From a checkpoint of a small transformer trained on Wikipedia.
Architecture: no biases in attention or MLP, capped logits.
Training: a variant of Adam for these matrices, 369M tokens, 11265 steps.
MLP neurons of a small language model. Each row is named by its layer, matrix (up: input weights; down: output weights) and neuron, and shows model dimensions 16-207. Each number is 128 + 32 x the weight over its row's rms, rounded and kept within 0 to 255. Numbers have three digits each.
After each neuron's rows, "fires before" lists the tokens most often just after its 100 highest values on Wikipedia text that the model never trained on; "fires after" lists the tokens most often just before its 100 highest values on Wikipedia text that the model never trained on. A number after a token or word is its count.

L14.up1007:148121126120121122134165049126173090153142169107099103129086102133111104101106125112101108135090130126101125132149113116167194097099189100119172147131132141076125155121107080111075127108164139108189135143179117179113145173103112091105164200068127139125123091084133145071094211117138103171085133146067085192177111119159115192143136093128174086115147159091170180105175175131093170157135177093165121104169157164121169138117101138131095168090106159105173169192161124085132120071165206142091081094120137147179131090097126107096172113189160130118127085117124158154150110106189060106
L14.down1007:116110151136134121133122067118100127135159186137146105092125079157103151177120127135074179159097143070068114140106153087154137118118112166149133082142063110129116103160048130064123135112094122065142128160134125124143118126116192150141068063180137160146142154145089134146084117140100152109191106127087110159160101137142129089139120116085136164138128111096136090154100106088130124168105159124130198063184191193163068130095079153132138128135158101129177054147181146076124106115066060124108104083097132135126136194141124154146130077176140161128096080138123129111148107091106128099
fires before: "9" 42, "8" 34, "1" 5, "5" 4
fires after: "0" 28, "9" 17, " " 11, "|" 10, "–" 10, " |" 5

L12.up589:096187117128130147187202134127113081164122096127130128147119170114167121145153133124120154160185116151102115133137159120095103146123200114127114132197178142150130118147064156102093118148189087128097149141147148153105109135131094141107111112112137098145166143115169096068132128119095126115197116104050132115135093113154178115165109178105180134073073171174166104089150128136130105108195161129083110151168118088086125053146066181112112108122104104113110167094126055135103183092143132136054106098097116134112123138109141100174131173117147164073132101140123140104198136100149141152
L12.down589:178202138092089114120132086173177139123128153144101139135145118120123176171132127157142142172089083124114136129137156077151123156087103112121131126125182167178110135167116140101143100110165124133142173136197051179137124137166133095120061113181190214174148131075128127069141118108063141166156076133118122100126127115140100124176098090130176160061121161102160096149161163116159059062140124109161121111148072138156143165167136110088070173165196093142128168139142107131144071100125134094092108096169105074066081164098098165193097102109076066087128124130086128125138083090090057165
fires before: "2" 34, "1" 32, " |" 10, "5" 5, "3" 4
fires after: "|" 62, "-" 20, " |" 6

L14.up589:214132103122189130156154131100130097161055092136144066097139159140149187139117117175085161208129175172069144119129131086174107097114192106105104093099076106074126126159141153166131104150133170158113074147126164136140086089142185125136166075122122133170174115073151093139179156132165098137140114103054150076111141213152144120125131130137133128146132159118107114146138137138093160117096172127134136156146166168132120145163107142137172203120142148096110183100131098162156170091094101148175135155150127090165106097076188177120147117151124151128171150117100156146171128112157138171
L14.down589:092176092102151086160144155161074178148161145145136111138127162091107143161121062116089159167103104120076110091103129092166147111128119139106095083131145140122111141100116071133133135076180118126153078140174145065105109103152092146103172103116173110159160114100108146118121098162113177162126122084127179142125119177150135186145108124140132135097122146085089100149147152122111132124086101118153135102133180081130121227088145093116179091124153136134070200107105115107124163101178054169158135091132121166121109110152160123116101163111105113146143148097111102144162099190155187103
fires before: " |\n" 19, " |" 19, "–" 6, "O" 4, " /" 4, " |\n\n" 4
fires after: " " 41, " |" 19, ";" 14, "1" 5

L10.up394:176088105120142092175108111128024099181106130092117138117121083164098121135131113149090127107148136180153113105153153197111123198096138157132134072142102130137137191091103142170175099124166101112129138143109120165123128101110158175171080130081126142146139117121167074137124126103101048154137124110100144169079101171160097142141130097155127100137088192183129141107147178148110124156170101135130200134137147151112112141184172169152130129177096119125041141120120131060141113092151090085077153127147169123099144173069132079080140157107138128111136138160137129117150169147197167134
L10.down394:112101120151114100104112162036134089150072172061143103065117117142099150163165134106127145129148116106130124146135101108174116183133113111151181156166137168180121105129154150085140120118163096155097107105117108148151134137111117105172133166136149144081111059109167057146142145102128116117108143127160132135120121130133070099138129128076112128064156146192084086103101174024124107123109079092195147140074067138145127147139170116088067112155143168098118138111094110124123109160082141171132143144119108147173137105091195155164140105104065067118160105144187106104108143143203127065
fires before: " " 40, " Party" 11, " C" 5, " Pre" 4, " S" 4
fires after: " |\n" 51, "\n" 45

L14.up844:197152126162133127125126101117145132171103124191151125198122095128085087077120133113187180045174192136057119100152142098191105145121173114132178139093118096068141122055079128150057125076113111166138150171104160133138122037153144101141119189123138116129134128110133084118157107118115130129063102091084184138145155155131157145137134116110146134124145139164159102049183128148120102156157155139115106119175141096134151111139178128174157124149129126119125124086140070136129183153133155165110142107146073114124054101141100157121142117154098132118144115186164154197103135116132194129
L14.down844:156161159103118162125112146162157129129096179175133110167123127094089055189099095148143117157058102154099121121154091124129132109139124138169196156100143158102089183125090120056147174126124089117107120088170136072135082107109095144103083068196160174191136104145094164112163161125115095093170172133098122098106097121168154117118082131108168094113144176167132089115126153140131139130090164076144145129136116100080079122168148173086118134120099132105194099127102145109061104085128080182137130065062146134110123133085168119100106108101128135152180073168129101111062085107079060150
fires before: "1" 35, "2" 29, "6" 6
fires after: " the" 44, " |" 16, "==" 5, ":" 4

L10.up770:113177143154090126085155079109132123082084148099097123196095166085123141104082134181077142107199106082163125115089113137136114134142158132172123107110158112126084113106127049125120124149154132113097149072118120120050125090110150132069137103132127148149145127163133124154112126181123111152147096171072105155103114100135213139173100099080199122154150200156128130129127150144130157124203144160118169132161122149076130116124118190163114163121120130089057158158115123142123186156104082077161086132183147063094086096075169185116141105121152135140146100086209137132178106104133141167
L10.down770:087129074164156112167084172103115138104112168110106059127122159135139106077100105094153109118114126101099157156138112152114178113112103093106138194090149180106063151157126152108145135101110096113100119084160161108140135161109152098121119141170189129166189159094147142180107143129137168096145129177127136138147141212185114104179110147147112154131098201126149070133100129076093125156130055053112163190131126095166121103149185080169133136038160157110144131118144146147110183111125143131122144130106185173111121055152101165101170145110131143152129060146129155115095143047139143143
fires before: "2" 44, "1" 20, " |" 11, "ical" 4
fires after: "|" 56, "-" 20

L5.up635:101138085142040117135111168111112064180091109119151124120101131114168104121082143113132135143139093149091127116167139146069192112120173141138170135130079141098109136125118119145123154129159129130146123166085117154148130094104144137125102096124111109144149178086174043135127162107128131126168084127177163200137101181132135140144093148067103125085085170159193142083191140133094135134155095133133073182129159186181078135105134202216150137126143166162138119113169105115141146121072118088187148121130162179139132128148065123130145051169135119141175171139070157119148172062139119196
L5.down635:146105077130158033117125182062068128129103108076167131146095157123101099176151120118168163106151090108122123143098140105145203143102103174195154089078181118125165162143149123111096125086190108159062128152099154117185091164164137103149151190169092117138128102136124158162137102113124112152100168123126122134109115136141118079177104123129092120081135139160128107177130117072173086094110107105209163051128150119093153124127163176123064050115141118175086088086097117133167114124081108154108164116113153082132099184132104124159150149144160108145203176166123127155125083135157114141
fires before: " " 56, " Minist" 6, " Total" 4, " T" 4
fires after: " |\n" 81, "2" 4, "|---|---|\n" 4

L12.up175:129096157103155154178074132127154120143096151119166130061083124164096125112152101126086131097142089189152117154152154150134133177105152080140146136118136127130112160095097113173110141113125152098138107196127126155120111109079151102126166131063072093113192067083208129129127096103153190106120133053130190156148099181088118124146161120150194115122171122134123142080165134106136130175164097128164099124183137163128133126144055079125116106106119090118137136105139051107121188144103117148114154151113145168097134092127079131154089091118120143091169145151126144084112165099148132112
L12.down175:077099220150148074091098139163128145125182162058109159147075168113165137147133097135138237111152118117115105083105124069108117080124146115124055129146143137093111132107108158176152153067137114083142100178159073121128144139138170170092113111137122181081120152109109171163086109133092131118140114112085126140106116084134124179130104143174141109167149105095230204125145124159201121130152110129123147108140099105152170142113129059115159218107108054144112140115114119212154146118140129141106174132139094192106103103168061101180138141088116144093173129116191111094120197141159140098
fires before: "5" 14, "1" 13, "2" 11, "0" 11, "8" 10, "3" 9
fires after: "2" 15, "3" 15, "1" 15, "0" 13, "8" 10

L14.up764:142198124077158114139159114133132147144128088079149107144104131121134135133135098117150115128113101104094134101113131134182144079096151143146103112159132127095153103138120083115104131136095107097159180126139112165129142099063172154120095130058103115127110157139084134143084126136080141165152116192121066170139078133082174198055109093155111144121110076087170175074163107144089152178133156095120082114136141139141136150156145127128076191137186134120088195144118130091156115094116049157099059107171149110135074162127162097220161125210151146096180054163113168097150135142218139117
L14.down764:146138089065127163115076059093128152122163116146144106112123169107192102099135127114139141128106107170105142163083184136119113123125154168141123206173120082100109093155036127194122093139100143148107110089097171098102160076081098106122115094127101090143143147153119064082132137068189093156146099126134105102126093132108173170106171169109116109129128110117081138155154125148176139143106097115089108163143181084097129101099124132184121144127134163165129088087156112156155141144137074145145087162168170126190107117102109084199162128089113130117154117084199110132112102151072178174
fires before: "0" 42, "9" 16, "2" 15, "1" 11, "3" 6
fires after: "9" 22, "0" 20, " " 15, "–" 11, "2" 7, "1" 6

L12.up426:163129127150185100174150150191157147122141166135202115137050165120154137095105099133087197154165129114135145111144164148119145244097098095146145108160129130078170097172122103134132111142194099125136112142094215138104183112138138168146158094145127080138129126158110079110121143074139100110127092146053096163053077108088135141136115060124139087106190096088108098116135144122153112191129124142176158132165114121130126110158087104088117143163119139132122153089121124157083164161169148088143166194097120129093087093131160160090075147182144144079127113139123179158087092115109130138
L12.down426:111157100081115101138110149130192138090137131153121150079146191151197094108114126162113130110120033106141119124144098130104177164074073154093118114161161162068113114124135062112145163128104116143102198095105116125157112125100122145081096101076144200180090121149146113138133154126143073155168080084117158141085099180049147159149172134083149122153169070115106125119110092167118143076134121094115094133197196089166086135120115154142168129206126080105158137125144138132154114122138151178097112131147045188181158096172093109134173136165124098105090152114208125106131093109175128177
fires before: "0" 46, "ec" 8, "in" 5, "re" 4
fires after: " " 45, " o" 6, "es" 5, "S" 5

L9.up303:103091144140133125192146116114137068110127189196147111172136097130123126139140114116172170085130146196152099129082120105162146164167113182157114170187117131140103135154080082163131123155120116139160116162204109132143142187157166111099132118136118055121185163148164113129110227184160151103137133070139138147139077178142118200135185127168128104090126135132196111146128117096183182165084108136096112091141131125152087084160098225193182157118126139122148110188223139152103175109102113126151126165097139148093108105154152157094087140129180130111133106128177152132154129153115133169
L9.down303:187151073126184059097140136120147150086155114152138147099118130135102162098089146202144147097171130152124097147111160091142148167121129171123115100095158128117163147171132190173102219181155125129117135140094152167129130186116123071124124102168127085155129138174154147104107106114186106144124175112158153153138133124191105136163048159137083146161107121110242121160103105159103147109164102112103138118194128142103127104171140168121108109121166171077141101145154132103129105094099079129177130104145131138117122176164183087077133121156168191182132098115116109172120107177166120097
fires before: "%" 19, ")" 19, " m" 10, " in" 9, " |\n" 5, "1" 5
fires after: "." 33, "4" 9, "7" 7, "1" 6, "8" 6, "adu" 5

L7.up293:186117079125128163151099179199157120169046116122120162181086184099122143161140139110114112142193078224088103118126180176164108183105094097149094130134125137130081081170152151172095111127114106136154134191133146134174148108090144074149096100093120101125104131164124082134153194112140111111136135085089101120125136116175165208124132126197181114211082095089150124092132109068052163171146070109150110145149142158086093078141124126148105129136157121142098142153147081135141134115134134125081141118181127134113077135125091081156118095144118193118215118085122179093139183132118144148
L7.down293:166121128122079154107095128082113126147136137171105141143101132186102134101126167107098100095091087105090126110050087098171143149099085120101103164060068090108108138128146171091099103072100164092152158147138139127152168144158175127053130185152154095093133153147123095097103096080136191085107146072124136145104098125090112123150161119158119129101130077106151050128178137125177139107149145107143146111103130072082135118097131159101103065113089115156107135164132091163120108118145143096126084156096198163089138126130102131100159163158101096123185119092144111119163105190178080050
fires before: "0" 29, "1" 16, ":" 14, " |" 5
fires after: "2" 30, " " 21, "6" 6, " F" 4, "s" 4

L10.up422:154181165124108106186170147144129125125150151137171096167047108137183095135107160172171163153137101081096067096141089107102169130178236110173148179100133148059160117140130065081101135112129100204094085120081099126124091070049159158148094116091140117149131150148152089120126203178151078137119091071082175130135133127124118129159147151126141141084136129125157118145154070114122095188134126154137129132158137109079122044105107196104093174155159087125145189121142132144136134105140133122126192138156081140117068127116143163094161128182095151199179107170153146147091106090147188137
L10.down422:162174207160138172168174130054123104098103118179123156132144100147162082200164098102139152143148133096148143156100133165088153118082147128187196126094122130095121103091131145111135083142143083142129113121075212062120066105116137126148102084161136135146111167163115123113083148142156107110147089168118143125101185065161172174105115110104158097143107158084164091139141122132193088203152093114101142130133123050139160147155116155099131144129114105112125139091071145118094143167118102110114136136147068149108096126179155120156091114176109144173069106141144139152189111087129145127
fires before: "0" 44, "9" 34, "1" 11, "8" 4
fires after: " " 67, "2" 23, "1" 7

L7.up902:166083158135151137176084124115133065144143124107117093171090106116154132109159191091112131088123099133178107132173173161060120123187158143131099083094143126158144151071138128131078083107116152115111092103101135165099098165092163091094126106136098120186145091129174129096077210109098167156133152122116126211188132141113200145098127100187132103150117142139155155154134143154127188200208091191132098111140146098092080152125087115106151131128123097162050157155159054114089160172139109142150086127151127131124079040172082174100110160129145125121156096112115123099151179138192167116
L7.down902:032121168125060133185141127096129175117168097170111131076143122133110152121164095153047145101151129112150181130128216107156093113141168119133178158100074105126142147154045164171055113135098199158128149107103097140163171205148111125021116112167160085097113141128164138158082099150124157137164136128184139100163090093137115111083127068126090178098151096116172138121108062147119073167175172110138154126097084136125159108154107083104103164158107092153133080123138109144173127141172114086136144130160141154180092144115123128136140135091114172118139087088117153120139105149064084084
fires before: " " 58, " B" 4, " in" 4
fires after: " " 43, "1" 13, "5" 4, "3" 4, " (" 4

L9.up51:072097104065185146095174105174151069120149164111125110139081101109149081118120058162114160136133110113141131137125183174178094129135148110143116099123107171036163082085103134152119152120150102096152139143151139206138110122106125152089102128158136104128141141142119116160102155101133160130122147123120100131167075112112128133113118099147173134123150142144135114143130173138121115187117076143047115100125181121138135050141049066144154098159131121158116135185128132178127138119139092116131146194207165111132161124046110125152085151184100114101169155176167185131149165093188099168
L9.down51:088247104110141208122128074116106095077173130157136144126141122147108046128090188088059080151123119126099141090183087106131182077085149089073196125203191087074152118152088123161121125119092168075138126123106169141120120141101125088125076135140091138172103100174120148155158100126132044103140126120184159124113086108115191130111175178140138117145137126142092108155151123139117169139176126126146155146212153071093152145146108136124135103129126096097133128157113123159091142168088148121157121136128090112137159117153151154096108093137128138108126185146103165100141065085153136141
fires before: "1" 20, "2" 13, "6" 12, "3" 5, " |" 4, "5" 4
fires after: "2" 13, " a" 12, "1" 11, "3" 7, "7" 7, "6" 7

L12.up68:116078156128099173141164166179085130167140126169146152113040141130164110099093117119166147155150134151153137157168147126106105116131179112124134124104086141159203090107132125125099121193161122134153075149056121133117109073123097151102147142137138154134096113098116128128086166068130097121130111159139104132192111145113110148111130126146167143084091174090170167103101114174093087120126125088085122135136155171117142054108070155096121150187134133150121099129117115131120073126107123086186150186120163118152178107159153192147130116125134142093191165094174172110216205055097166024
L12.down68:154131146188133127169154183130050171117139093094136187046095124183101098119084124127144133151116158102144130144123152142108109131064125131160085137112122159143097100164106181117100080153082125160122199109087054144158152099163121167121088101201147105136097101104111124125075153169090085104151070121109136072175122141133110164135164163052075155109146135095149163081096102125095112098148126161183140152101118096113101106182124146131129110177135120141177106164116193124127142013159167076120107155160184145154187113110097124176114098135058119145120091134157163121175145162101103108
fires before: " " 33, "|---|\n" 10, "|\n" 5, "s" 5
fires after: "In" 17, " |\n" 15, " in" 10, "our" 7, " In" 6, " A" 4

L12.up270:133080144120129107117140080142120101152079074113138185112062139103100100113116141180142123121113122095060142099122119174133081193085127162106166108084131137157111137131107084122135176151177104211182140093160130144139129099139082087121135139120104128123141149132205071127107132133131179153114134151156121112157123177086120107117150061107141129122124133123099094096110173129120072125134084133089204141156170106148188140139123143140123176144098171105071154165110128179135189069131082164170132160153145086138141062174119103074109167168109133122090146140099235080201143133149150092
L12.down270:182054144134136115130103113086152169034117162158095154146163140124144110093152101152101114125088159113128134147094127153137081134151115183094113121178154079128189174165092213210111101177102115152113029144139158125150108161123152087116116129132127140067110128081073107127157128134156135159148136111115079135149159091156074135115154136078122131180093217063115143131140171140149108160135109138105017123167114140133097163153134116170130097095141125146119170154068133132119096082161157105141154133181134078112104124104147117130140078110130145159152146073112081123176185131125084095
fires before: " |" 30, " |\n" 16, "ore" 4
fires after: " |" 32, " D" 8, " N" 7, "ot" 4

L12.up118:117083150128138156112168188164157123165105103142182124102074149111153161065119166102135189146136138112091137131124156141130148170131168146142178082164139138143165133074049147073104106197158119129177101117110093150119154154103099098120097099110051087157148156136125135133164111108182068115122109079142194144107117159106126114134139094101173166144095148110165156106163140149125115113175137164143114147139109128105114143104131236122150141120162095179111177121144091115083173138106089149092124091105096129126111095091088151088112150176104182077186160125142198123149115136100105127
L12.down118:083131069076096118122091135118129154146120137163155074150136154118116156114157130111111120117084139093090184108170193085140125143148155144113122140109169152141040153108099153099118079088122151129154170155117124131105118133092127098068119116200091090158133138102148196138118119116113087149157097139154113166105135107118070151198128066122093119125101129102054159048167170177133205080125115126110093126063074165122170172155094115092110139137113154140143112068104164071120123105147130124075162173115106186158135114097116081146146109114054139160154117111084121195126149168028094075
fires before: "," 17, "–" 14, "." 14, " |" 10, "-" 6, " to" 5
fires after: "3" 21, "0" 14, "8" 11, "6" 11, "9" 11, "4" 9

L14.up485:101130152136154109112120131188123157094104147109144134113105168125113138145160190118093137164132123111116143056078101114149119119109081135131223079133090091118143128151079130175103137114127120095139147128129111188142087082113141121151145146125129092131116122135163095116140156119120139149110106076145110112133114134137195160155080136145177037115076135111146113172138129136091138201121122175135128122158112116048151172130061108219152134212118133131140122125143095085132123113184125181141140134148155133121150132103107104129093121174195180124177155143106163076204187142119115095
L14.down485:075137150135108137057150119126113073102099120191088147147165183143162124167187126130117153178108133063094170050133114127093149135121074133156222120196099146121160170143054146065165109176127103157115141142149097128055081183083120125135084141080136087176134183201134107167106070120129098114152112131138095084073192118099076102144109141126100108114095090116158064169098154124184116151103109156114123182137156061132127089125104171129173142137180144132142081116097158087120103156128149126088094103105117121106167132093090116076131151124128135130117134175094124118146143115098126180
fires before: " |" 98
fires after: " |" 53, "|" 8, "2" 6, " No" 5, "1" 4, "4" 4

L9.up397:126113162105119143126138073141167061145131172130119126110109129089162132079138091130107129074166083093154085149190147131116141147084191068139130174143126170127138126114097153147125118142136123138175105087148159135155107106134146111080122124099087113166104107131170085137076172180143143158093095084131197126128093114153083164146106096130162137158126104104148170173148106145133100205172053148119141127161144150148112133157099106146131126122148114083145207068137137117142172197095154118062116171112167129088160168142120109152137141153091148090130195093112130178157149126163083110
L9.down397:105157149160174136086150145150153186137132087118094141102113181092108169123102101179107099102147082164143096164120117089161130157124118137119153083102142131073134186168135115148125130113101085055137136117166087150142130125122114047137146157140177140123082169146082195144095208084147135130167156084106128165103087085191132131189136133143152064146141075079113101176133116020170141102139100138110127034184120145103130152070170067103102151101107099092180177161123165120185127145178122174152130125150101172141145148138143110170149048166075135104174107089136144096172132158105144088
fires before: "4" 19, "5" 15, "1" 13, "6" 10
fires after: "1" 23, "3" 19, "0" 16, "9" 10, "2" 8, "4" 6

L9.up489:156167113106093079123127144119153099175124175140132157143123141142074139133084168155081165120124150132158050124166131143078096120110095111107157137126129149114139154150035129125116145090131070158140093108100148082095105146160123122155115189120035100121152094103087086161098121072155113127161133095134114138138119164153073141130160066064169146130122141096182186144121152109065164142103099117076116151150117149166073169173118177156197095128117172147088167175124114161162123139116155125100129131126138165173115140078067195097112109145130109115117140159101173152114128138166183124
L9.down489:105121123082203138140167083131107090127151105133160122095141152158102103154098114115117117071097131091132093097115167138092080069129185155142124109165119140142123126125150093157171141081055129131080116106177056124148122118108128146188180112109139125097159104103107127128139129117162167097175153119085087106118118152129121083100133141138150125140150114117126108092124117052080075119110108168085135188160088118129134169112136115116160133142102124101133177128150122080142125159116147171098169014144084106167182165038134059147141076175071129128105166109169232102108102091114146128
fires before: " ft" 12, "." 9, " km" 9, "4" 7, ")" 7, "7" 6
fires after: "." 25, " (" 16, "3" 7, "2" 7, "4" 6

L9.up573:187157151084093138145152118162103136116110150128153129169123112106164130125139101110089170155170145116129123161144131125117100096149196140167166131136094140134119167083069144131136157156100127173184088109099171147138117077109184173088085200091128095074146102128172135115137183133122065123130125114124147100144115161140135144070118138118108130099120140132139117128170109117086095130113139119124090171130122205138079148185121174174080161195100099137124165092135095128147151172154177062173149194138099095097133155145171161140119119118126188096159125156144129126143131077143129108
L9.down573:144123147153162094116167151110116141163149149098084133107196128156173152121174085122133124165123171057138188134117117107146063058130171176220138125148097196219177131096150141198136141111139070113178133100099142185177115114102146145103102162077184145118099170143187075101121190171155110110162117114112163141140078141167175067108090162107110121143103168121115136133131161120086065155093166112170153118000159110137112142082164181088162106092093116134109126121103112147183171140144114141165115121091126113100117093164133143143182142132123133144155107127093081088135162159122121098
fires before: " " 49, " B" 6, " H" 4
fires after: " |\n" 86, "|---|\n" 6, "|---|---|\n" 4

L12.up363:145128197116098136106132158137155152164151198188114107100089091164150080190124152155152140099109157123157076134155169182180105103134160144065108148082075158130106123130127119124099143144108185119168092132093110145100142106134147140119108073066098079119157060154142085090144182161132117143133128113147135138104099197140133151096106064110131091100087148150164180107127064122142148157092141163105144110127094112110078063139116162131144097163146149129148183151145144187116158113182119076146114142155114058132131132146140091118127127089101167044105147141164137163158111165194101154
L12.down363:108147181186140149171121159122137190207191121150078143133160131148135160144116084125152120112177161125203138154122122118053142133095098086165055145156057184191102157092151067107167105090124075134152107121067162133159129106128137145116136158110120106098091055143130185116096139140172164170128156143095106103100116160123105129133080169142127152104188119122114161118133151081135100102103146085090149144043127101114158133123111053171091115155117132118155206094131124126144108081137178121145162161131161108132164108160093122132144093116095149101123057140098096151135132126115114116
fires before: " " 83
fires after: "0" 30, "1" 12, "2" 8, "%" 7, "9" 6, "3" 5

L9.up904:125192163123144127145180196168107054136105105069152161113129067083108068109169103170098202125096108096141125103107102149162139157168099077139161105124068102121153095074102123091099105123175108080104122125122172144088177097068110121126172094179116161111144169109116117090098145137149154148107125107127141144145119102104171180164142084135176142118121130132180126153134132175133124191142107151155107130123144149150149113080027126115097143126133066103119119099130059175130161087156148089124127191144085120162097125152158127132128167174147177110110106174088164170154118168173087119
L9.down904:090138156147139163173119146133060133099116098150139111090131110143143093152125153118199139120044129134151102178137105138063178141134177117133164140160156172130111123197100131133130129065135101102117081127153114065131064107169114173176065083075123122096151177105073100153176169150145114106140139131163132121173111167172149149137133119116152135041087098085117095104135166149107108124129084122116093135094123143147157159185146118103147153184135152142131154106126038134143096113110190167135122100188186127178106070162133121102149097176094149217120096076149091114150166157106135128
fires before: " " 26, "1" 18, "2" 15, "9" 6, "0" 6
fires after: "1" 13, "7" 12, "8" 11, "4" 10, "5" 9

L14.up201:107128150116117129076132123132107129142095136127164120128091127108114101109120147215113129122129127099106134125103092124150135142169186125128153074069085141143084134157087148106099163178159106172177148125159091153069108114087092118136122162074142082150175145119192102137104114100140065122209131140132118092131110151139169133168096086136166080101110140122115134124142124085122123176162161131106143151152114159128185071138094085225138230130155179133114158200137129121102112131111165112199053097114091161163121110128098107127066118186116198115104124178140178043166141097146097143
L14.down201:164151103114152075057125166069098099076131184141096129142167132162162118133135098144091135103074126147060164161058132133136115167107091124160142091054140157161150147125018131097202124127135078141132144106132157138071072175127128097071145205172161101147160207140159166114144120114121102154138103119135134125159220139161145101165116165119152117130078136111101104180129154095102131099139094126107124132139126148089138078126125145117121167106133080082146115114161157136198206117114113124123141117091107115128164107147101151117088112127111087116078141154100139076139137118141132199
fires before: " |" 83
fires after: " |" 40, "|" 20, " No" 10, " P" 4

L8.up366:092123156137127190139135161105133135166082105173099148115085097127134147092106184137177106124139144135094094178212159150070172119137162164107158120121108123129134152119078153076141155136136132120162123108140106090128174145078118108099097078111102136090190157166101110098081118153201115107106079158143136162133134154152137203136164075081131121120119149160141198073119137094137097162154090072102097168152125164180114153149042162150148174193154124157151142126154070102164120057118141103144139114162110151153111145166131086141134091170096123106194139100098143160140081157110255144
L8.down366:187111099115187142158110080069094138157090197165120157138122092140142135169098143117155145154143164137119152098134130207128138167139168132112069167100133143122014109107117145085120146097091073136105110128066078107162143151144162114110192110095123114127108127088107150147157143127083097145146176216171112157101050118121140131107076103065144170135167073118124127121101115124118123132157106121121127145147127138098163172136092102128119158144142165102161175116118140090167055177076126082107137134142126169122142117105135115146174113164123095207113106132152134112136091124134093229
fires before: " |" 38, "\n" 9, "1" 9, " |\n" 8, " (" 7, ")" 7
fires after: "2" 23, "9" 18, "0" 15, "8" 12, "1" 11, "5" 5

L14.up922:134131162151120114154131113160139083190082132111122136149116135188137155083130165111137142166158141102040089168150176104111119115154168123146162126103106062064176106166091101136106140126107152096131085126144150126163107126109160127194129095115139117095125124146085113170164161109152144135135151083139148135133071141064121154080107106131096118127102183094102172127109076127069146109127075104144105111143219187114118120168119197155083183166180109127084167159190081140134087135173131143147069125184133107096111074148174134130097125131156205144172194173162133108127106127124184164
L14.down922:168155104149138105111092161150159078140155118104110160126147236157120206150100189123159118159118069153102130088102096087107146176163118166145116132099121140171064152146159118129166113185145135130090099120099073047172107152092138077177099141158124137183129153162100129129174069098130130076135141123161165162116125117133166129077125112086125161146151151147113148114143125123120178076171108095143090171145129147171153103131053128114168148113111084099071089105168135141133116169111152114175147119129108094064126106121184106149160090096125097209131085193119133105099129113131106190
fires before: "," 67, "–" 7, " |" 6, "." 4, " |\n" 4
fires after: "2" 29, "1" 26, "–" 22, " " 13, "3" 9

L7.up387:175114096076166150204146139129122043215105072095171095111068119187077176128121120151110094114117130100176133129121152086117086098102163107117108134137117098141149094153062139185070136105160133051131157132085141173134155105088158122161085087152094116132142143131165054120174142077134168112130129105113123169162087128143161162131131091142166116136070121118151172099157164125158149157136138139122106115130147095204095122120082134098158182103155116091065126142180125115120161076146082162144136061150189165162110131119139088149167154171137135104200185109173150167165151144104166148
L7.down387:122154149097139179065135148100073110149129161103150156122167112158173116169144177080068150139087138063149133133132096147133152183134176139124144137113127116111139206144101137166143120114104149149108170106107151070142129133132092136093066138170068135101076119065115117141106119069072084137128095133227126103157111170084088108117143121117168180148110148148088121165152122176156102120119187103156116093196073126078140129125105126090143086203108165160100143065159104099127166147108095113093142181121056131105136097105100164130103141165129129108132169142135151117144134166088172061
fires before: " " 34, " C" 7, " F" 6, "–" 5, " |" 5, " T" 5
fires after: " " 71, " D" 7, "3" 5

L5.up105:181164158156116109159160134220142136155160143180099093113100123150127134159090178117189137122115138094125037133130114148125154075137159111154134134177169137158106088150144054123068128160132091185086139124100138120163092117115136108173138134151095073154125096192137136137085155120164115150166115146104107113118098117170145201134160132141141115107141155110154147112098094128120140169138144140152115092156141125104136091099090177181123112135057121120138189144148096125090108159105106136126145179150075147087107045124085141143098144088130098157184117123137140188126223117093101176
L5.down105:158163116097117171111101210090120078119127152160084143114179111146138117160139164105127134149128104057119162030179105151116148112071096171130130106098090148155108118127170125166122101129163088123122089083121136143142107131155132094138085085121173120213120139093143145195095111123118117107083093183132123081112139119098127121136157127072109094181139083059157125109156094143108072109168101147149149136100111096151170088145119135056183163110130130087083134088073125135203131112134168092060110150111170139168116142136136141111167131147124124103108065196127083128146090113156127169
fires before: "1" 21, "9" 21, "0" 15, "8" 13, "3" 8, "2" 7
fires after: "1" 59, "2" 41